MLP neurons of a small language model. Each row is named by its layer, matrix (gate and up: input weights) and neuron, and shows model dimensions 0-191. Each number is 128 + 32 x the weight over its row's rms, rounded and kept within 0 to 255. Numbers have three digits each. A neuron's up and down rows have the sign that makes its largest values positive.
After each neuron's rows, "fires after" lists the tokens most often just before its 100 highest values on Wikipedia text that the model never trained on. A number after a token or word is its count.

L7.gate89:160159127124069143134175124150143098091152125126090157164178194141121112138170114138092185114111117155085183102152143157186168092103065164045079149110024121114092150168070117141091149117105137129137108080146161111152134166152117137102143082141106086101140204132119143132125113157093098141116155189101101094167164100128128174156147102176094126111112144085169073155156075173129152103156173157086105086108127119136147139088120146099124131175094098130097146161128113122101135015064147135132162134131162116093111114097122197113070155109106114145158173151105170113091133121116118151
L7.up89:152153126063198130107186110168141170193152058197117095174182121179109097127156111173110110105142121149095134160115153166100123109114186109103149160157131153131125199110146100175150107066098164165098111088113138122132146097113149187078152117159121118139156061141134106112124083106124132102098083129094119109123098111188170139191128122115101107101075133171135115130065115118182108146122180127131136087092087134134208138111131106119121094181157087166116099132165119146134148114085108116144080105156136154163088124144062163083110102103128163182140172150175166152152155208124083143
fires after: "p" 16, "w" 15, " S" 11, " w" 10, " W" 9, " s" 6

L7.gate271:067138090163165191116154136097129142122148123108147190149107104132136106108176165104146093151130097144155163163159124142122133163122121135127092158132102083170134138128069155116031073208093176081114191161123205152178094163133196118147141124122176143108135122124148098100119126090106086136183145141182185105156096130138148086156198158122129136085130060115081087142139105120058121099109112134181156156123162121175139076100171151112097124116106106141084124094132161125114156076154146155189121145057107124139173159077170142101135090156151128092108141137094140096112145106090180139
L7.up271:179101105141074172134098160103112114175102141084138163126141159151125080168124172160139155183066105142105155140118135093112153187151137174184102098127086141118090153113183146114101043117119213078158154172097149111180087152140145074143093124155150131181126132096169154077191106192173126141118111115195132092158140096107137097124102145157140162174158120126099143090103162114103120119126132165143153161152099169137171134064177136149172131152096176120135141124041083140108129141098152147150107161100157113102108148066175175160148063190116147128122069129127123108105160129111154141
fires after: "op" 18, "a" 11, " D" 10, "h" 10, "m" 4, " S" 4

L6.gate451:145142083182095153131119148170030131124178100100141094187116138107135149116133089099110162108093108091100105177110086145175115069050187176140138141158091132167193138138102143138142129143150143121153148107163149101154161066091144134089167131139152122146134168104142134131142066132132099120128107154124125200132129091142105136090124185151092105136080151134193104129142102124115150152223138110073066164100155115105145129037071172110102131126104103194104136146099116157133148081128114098133146113117160154090108062097151127120090110095188130161129160121131211106170145145146084134
L6.up451:126119142151087156150118120133124160159188152166139077120068168162162137170094200145176135110111140130121138158145079159136145100114100147126141126115098134114116132101086081164181112130109120097057121074151173137121157159167113145106151140084132054109181144208172065141108094104074164173156133224107140081173125113124176104144142153127115166093153144108102142086177089039151122099129217154121080102121105091113148138083125150131120182117144117120104135096142146088093114115116138098096134094117090107107100084100175100190136073095148163119160082119126100134105167144110092093
fires after: " S" 29, " V" 14, " v" 8, "he" 7, " W" 7

L7.gate386:099126091142148133107159189082162128135111134121118134203138106141117165142111199179141083167150153167142129134212178107102151125143107117074133135122140137110105181140128087092126144196109143102085137163156098071174148202079066092063170166152182149136203101182129156139137131135149065164180107162146158179141089142117095163102108090125143137050161127132146084082126085111134098107116138074124129136093173148179150097127123137125155097130118168143118183114104131084071105148133139108096146159119130150156122082126106155092088112115170150066190118143100108110136090085084142136
L7.up386:101190168161099122180089167085093100130090103139133102098182076144139109119206069113178048102122146101152150120130145147132166107141086193087156117123159164145180097102135162178169124143175095190125108152123138137103133117125064117189052150139170141106125168164149142148158149151144176158134115133087098199152100143117063112148123159112121114146141121105144139129082178179097103168177120133147107123119113102145139073163139133146207115126175120078130064158156128169124137155138064165162115091144079138075138100147112157116128099104107144137052179137111132175112103128144140103
fires after: "|---|---" 46, "\n" 23, " " 12, " r" 4

L6.gate266:091179141126115129220067120047117078163074161129138163125118124144085186139085162096156119141095101127149104161087178154113132140133118156149145133157099156107106184135206063140135089096097119128113131135195139099165155192101129134104111126074135149189122132225101078088141127156171136138077129106176110100163092107095115089182120091128161148182132123112107127074162181109164131094109054146148152121080073131119128144129207115151150145107139147137133129101086105140151130091162154126130120100126132135150121085135116211145146159191145162133106164124107104130090087137150116117
L6.up266:141121118098060113158135180123116101111141137205113033162145056107161132140086087148131141115091093059083088139062128114138082136132094181108139126090120137164124158121133149134166061132187102164184139150069121149148120143190181126121128129106116096129126210132123070151126071136145085129118120136157195156173124138150140123090151074170122108204104125112039155179174143132130111140151079143145125108108171144154131103141109113126107095092103126131169101146128117142130062146162104079145138104133196123112171100169155131103114152130093102113131177138176108149081100137157165140
fires after: " e" 38, " R" 37, " r" 12, " b" 5, " l" 4

L6.gate307:171086100191127164130164109148028137156108184175140076156133153125128173119125156112060175117070158081109189184122108188098044114135096108099097087138111110133174160081124175122088115170106105096172141143143161111118083151133121121129101087112091133128087145132161165099147146187037101153154140131126123073155158139123127145126123093192122142160107090156102082160107127156065123144118125138089137123164110112131122081089118188131123138079093110156094076110112151095118127131088119125107154101062166108142128167152113100135087169143128182141136159128102139225120152123133116148
L6.up307:152123126121102161118126124199125133202107159172152108138089148052102080146126164147131107170106103147104144131108137105119195180098097141164106112137146172120104106132179103086151091186122138172066171127124106137116074135106061127145132093152165168140038099157138136107175155168113089165145180156151114070151146103107108168130236057128127114167143156115113106084116074122130155141169084121136108128202109120171091161128089175136096151166160140078113140121158094110168106152108151109157113115130136106173148113183123122122068111145121091085091093159128095108112115200134095134
fires after: " St" 20, " H" 13, " D" 9, " S" 5, "h" 5

L5.gate84:114104131136158146115089156146102094138069122086161170076140099142133175159088133123136097151126110118122127131137098110196038140092156148083176094174106110087163135079159166130078100133169154067085094108160108109157076136091123087122126179119118092090114110078144092106045170086203158046108091090163133110144141176145117166136114133141152162113133097173094110085115142150086053113168148141166144135110109158135091163086163153127147149118143129114143134146179148187112153162126125130139169111095157130064144126040130130169120156174170107116177168118110151173131157116180143128
L5.up84:158102040045125106057096182150082124108103167112149114060109163110139156093107141134133130145133101122185145140144114149168117120191117138176152102083149123139163120167138136099052119131186182150117150127112140144183107138093221123131133143162106129116101080121110117077094129126170175094126167176142163073119142137116151090155137084101141085157086113123116144028159156102159114109107133149112123105104144177103135206078154184119143072101140083155130133147147130113174082131151130086128109132145191135103124137103160132137106128178068112112140193088143148134097115131143153072
fires after: "e" 18, " f" 16, " b" 12, "ur" 11, "an" 8, " g" 7

L6.gate249:135121113179112156126183172116146136162133248110117135093171145117171164081223131132117172111088104115111123170113096136151104151111101122068102128189116113096197176087127094162156064121127149098125089152159109104154119116163152081118126123069154200112105138084162079129116109138100099093119152085095130119102150034087111135133141128148072098154142094140141112125142115138162168154107141108161119106147153068116154062148116122161151128120167135117179152124071148137145134056101141082143176109124154161131153099115147124063090156074122181078132093117086092118109092097126141126
L6.up249:180122143167132153087117078152156152184165203121120112121122201092107129124189105124096102074128146149125139149111087167170104174175069071128127143170129187106206125061170061142165099110163096116130162128071114098177159136187147129105103116127124170153119106081128118139098168130115151089149145145104136117100148045098097135109079124094065127158128127119113190158149128135168179065090132148139136153178111071144124110113154095219096111144087120166161106098105133134144153139162120101116115121125160112161130097141111144086097146154169102141126108103131088056178086141117146121
fires after: "st" 17, "ch" 13, "h" 10, " H" 9, "nd" 7

L6.gate236:125151179124126152136181155062077090139171146117123141082104113182126122134113156106165114153139132123125094115143099159154118139091073136129124102175105131142136127093124195166107000134076167103132093221143139160089121190089091071146058148098076200118140119095100123120098119117123101127078176165144148100161094149123091177093099150054128120189132059087113164100112103115096088133162139111156133129153088143125167066095141170187162095172109130159140143132156102166155170122185117142138133161108190139125130125098140127111128189150129141113136144141132115132110135114166130114
L6.up236:142129150166101098112139130067097105090165152105100102146118212137147087112145155133094128121115167127112121162171082112139091108099137124145163119151141115119129115127144174168178113159133129147156116117084095139134155118098130148147102093128122182152096139107129117119121159107094138103128126205167106124101124136143131175086107062110123099113146139122176168064178157053160145090115155147121107167133126095106126057106176230180119116144142089164113112176158140186177155132165147147192095166125229107136159211117140042128169116140159112171173136116141156183067125106147171140
fires after: " g" 21, " G" 14, " ch" 9, " Ch" 5, "b" 5, " f" 5

L6.gate313:069141136103196129128096169114054085131098074142150069084146129174171138133129112177121148141048046147146103138147136138115125122171124143068110142102106115121179145134162157129084098101117106125137178111148113066137178111137132102157135148113088088103118109077173113132086148097141102169086084099134111133082105148108123170127144124155172138136136147148066096136067075139120087145159142149123101169114121172157073086127109130188149185071156149065177108115107107160116139144136107108138140077180170150127158124132139103214180102161117145111210132171084153121125135085095097091
L6.up313:155046087119128153081106148092155110111153143150085147149107140116148111138098094122081119126099152089117121091136071185157177088117129221117134124110168147053120131160142148119110120136171127082102086158044152140124189172190155124090068116174071097083176125115099100081201106188139117110099158163080149127099112135186136131143121131151135131129117133130117125109136138142144108128129153138111211135173164178151098125176130119145136086110068117139109061124140142135142118165169162078142122161141086139108166072142124152111051116091092127171069129105156112098163169085114142096
fires after: " T" 35, " e" 15, " D" 11, " t" 8, " L" 6, "t" 4

L5.gate251:064100111094083169159102161148124100148105106112084116118134109107154158109083148113143140119074074071048068136147180053088081094095122153124148135139136169131079172133188144160150130166094139166075161140173105081170145203136079128097133106116075161133085138163115173142136103128170128080104128161147029149090103114168100121106191101095103072176125161126174152116140130076104090167150161098126120159089113110144155133153133089096126110128168120073121147117099149115144136131186136072142161149094162124138186115115091113147135134121101146084093143135139089164135107094101066104
L5.up251:135113115126126161158162108106109114113099184168149123106148058114131132120130222123148044161090100123150061118085089157138104079112156129151210104135109081131147123101116183127066072093102113119147118169190109122115163177174172138145093111098144157127124170116127102193108121133092082138112160161143140140147110134121080195094113115168143114107158116144054119101107130097092084133167137101129151181126126147143150162149137199143167144110147128168179108190126127173169049176166127159197108120113093123126134116127134168185124115189110124130148096153108152199171130109093129149
fires after: " n" 35, " N" 18, "ac" 11, " e" 11, " r" 5, "-" 5

L5.gate356:075172101119152141108088121051155132127116117084121175082117118110144104161191199166122164142111151145107140142096187151099151092093127064122093072096114117132117135176095108090090152165123151155159166087141110089107150140157152139129119120133131097154173130245165149165119078139123087146138114114131145177128150155157107115110155086146093116174144119150100060158132168179142109113119196180102067116124107186094143131144123126203149102139175142063065152124148119105113097061121106151149120184151084112106074134117121122184139107066172144148102112092103163132106108103156161107
L5.up356:104114193186148163096157125140158141070178075185132175109170108151100159064120116126160135133139133130147144103118084166095142128167124159163119122110167140135141161091115118096131157120127082168129098189160136139112127037112186128115171172127122082084176113127119086103169087128160097159083082115074095127195136073140127184184112147094134136094105159158108145131122088138172177131086170183089166150090121179130169106148107106091078115091167077096107145150158123135089149093160108072109114123139133149109113166117095155113115116050158117124171095142164104053089093094123142161
fires after: "in" 20, "s" 18, " s" 11, "p" 11, "um" 7, "ic" 7

L5.gate337:107155135144129158174165108080148112136092119082142160125165143144118123133143147159098153137129113107137097123154183102169143096162146162090123105160119096113133154113165158127159137113089096124159125139141126073137134127160146081153097102024140161119129129140097072180153166124189139163128084094160132232107090118076100129114121150125133159148116174083105160143041100083137129139121122069125145176151095143134131073122128126174090167073111225127177112178097123117128206113128128105159126115114140163126131114107199119143110156170111136081142110150023115093070170139079156159
L5.up337:115116098159166114153150163158140055100101125159081087141143094155132134154170116123115091125075083059124165063228094158128133174157174174085131153179111144156147137130103132129187128163155141078155148115120129145107133081145174078092141125157059068194139166064115082150138091152208114146120155075180195132158067118161102125063114185148142122119186124102139170147135153136109126112142137100116190150144088139156132127103145123153109124100115149089186152102156132114098099175100102111144133113120142177142092105131198121090130134109134126124136145118162100115064149096161119154
fires after: " G" 24, "t" 19, " t" 11

L6.gate123:129150134142149167139162110120169133084121061074153150123160124110057137095149148135081202175141102087153208158109165090114144057134116151081126142120125146129137160149132116141132140084141128104128128108187132082124101225115144146077154084076126128117116132187165143128140129160182150055081124099093144120176173116122117118150090124052121145123088090103128126096107108079132041158150173101082091153166159112128135133117050133128162168089113107104149117106103154094141144013086120159139135115148099145117112151123128186101098112094180124137133170112117126143086131125149134169
L6.up123:129123153164113155143176132149167184136166118195156104142196140142082172120142102171101135135158113141141214137169088093133148075137139153062124134090146134125151138101150134163139135084137103099162158136127112087109094146118151158147130138084099112142159145098154069096108163131152147092068110073120152107135147115112086106227058120091145125118126158141106199113131103173155087141161210100119138174169133107136152148114106151197108115197079064107233088127132140088116116117086083134125142105173080125148124120129118174124091079112139149191102148105126122102156138094111140096
fires after: " s" 12, " V" 11, "s" 10, " N" 8, " S" 8, " F" 5

L6.gate338:160123189112135126146098140116095111103099077126124083088130139171104151154143114151187097141107107138094096147121103097147100062093137189106147108157099163130153161111126120246115046141134114108135073136141091083074110147094153116097165151077187120139170173164069127158116118063142178122070084135095091174139105124154159102099172177088140105108100123139107146097102071207135091142186152085112106158058123141129123111148146138171160104106145100092107098148107158162121130106123136154114159108076123158129112157092090107091135107123123147154139123143089086128117141087218082160
L6.up338:136120210099180155097091119081169121108116130222143104139124087104135168091139133123052123153173121136125128164104125152136104106156065158139129129118124114153100151097154196109108100192079115188101119148125136111064181173086163103115176094096146195125098127131140139138132118161109092146103187105132158124117144138124145172130146152191142126113134126112043125117105114102161101130116126127119114127159159155133100141144174125126148194102194153179176103139067099176129126167185122131131139166131149155115096128157077090156179102096092059101153103074087150213131139094161153161
fires after: " N" 22, " n" 14, "e" 11, " B" 8, " f" 6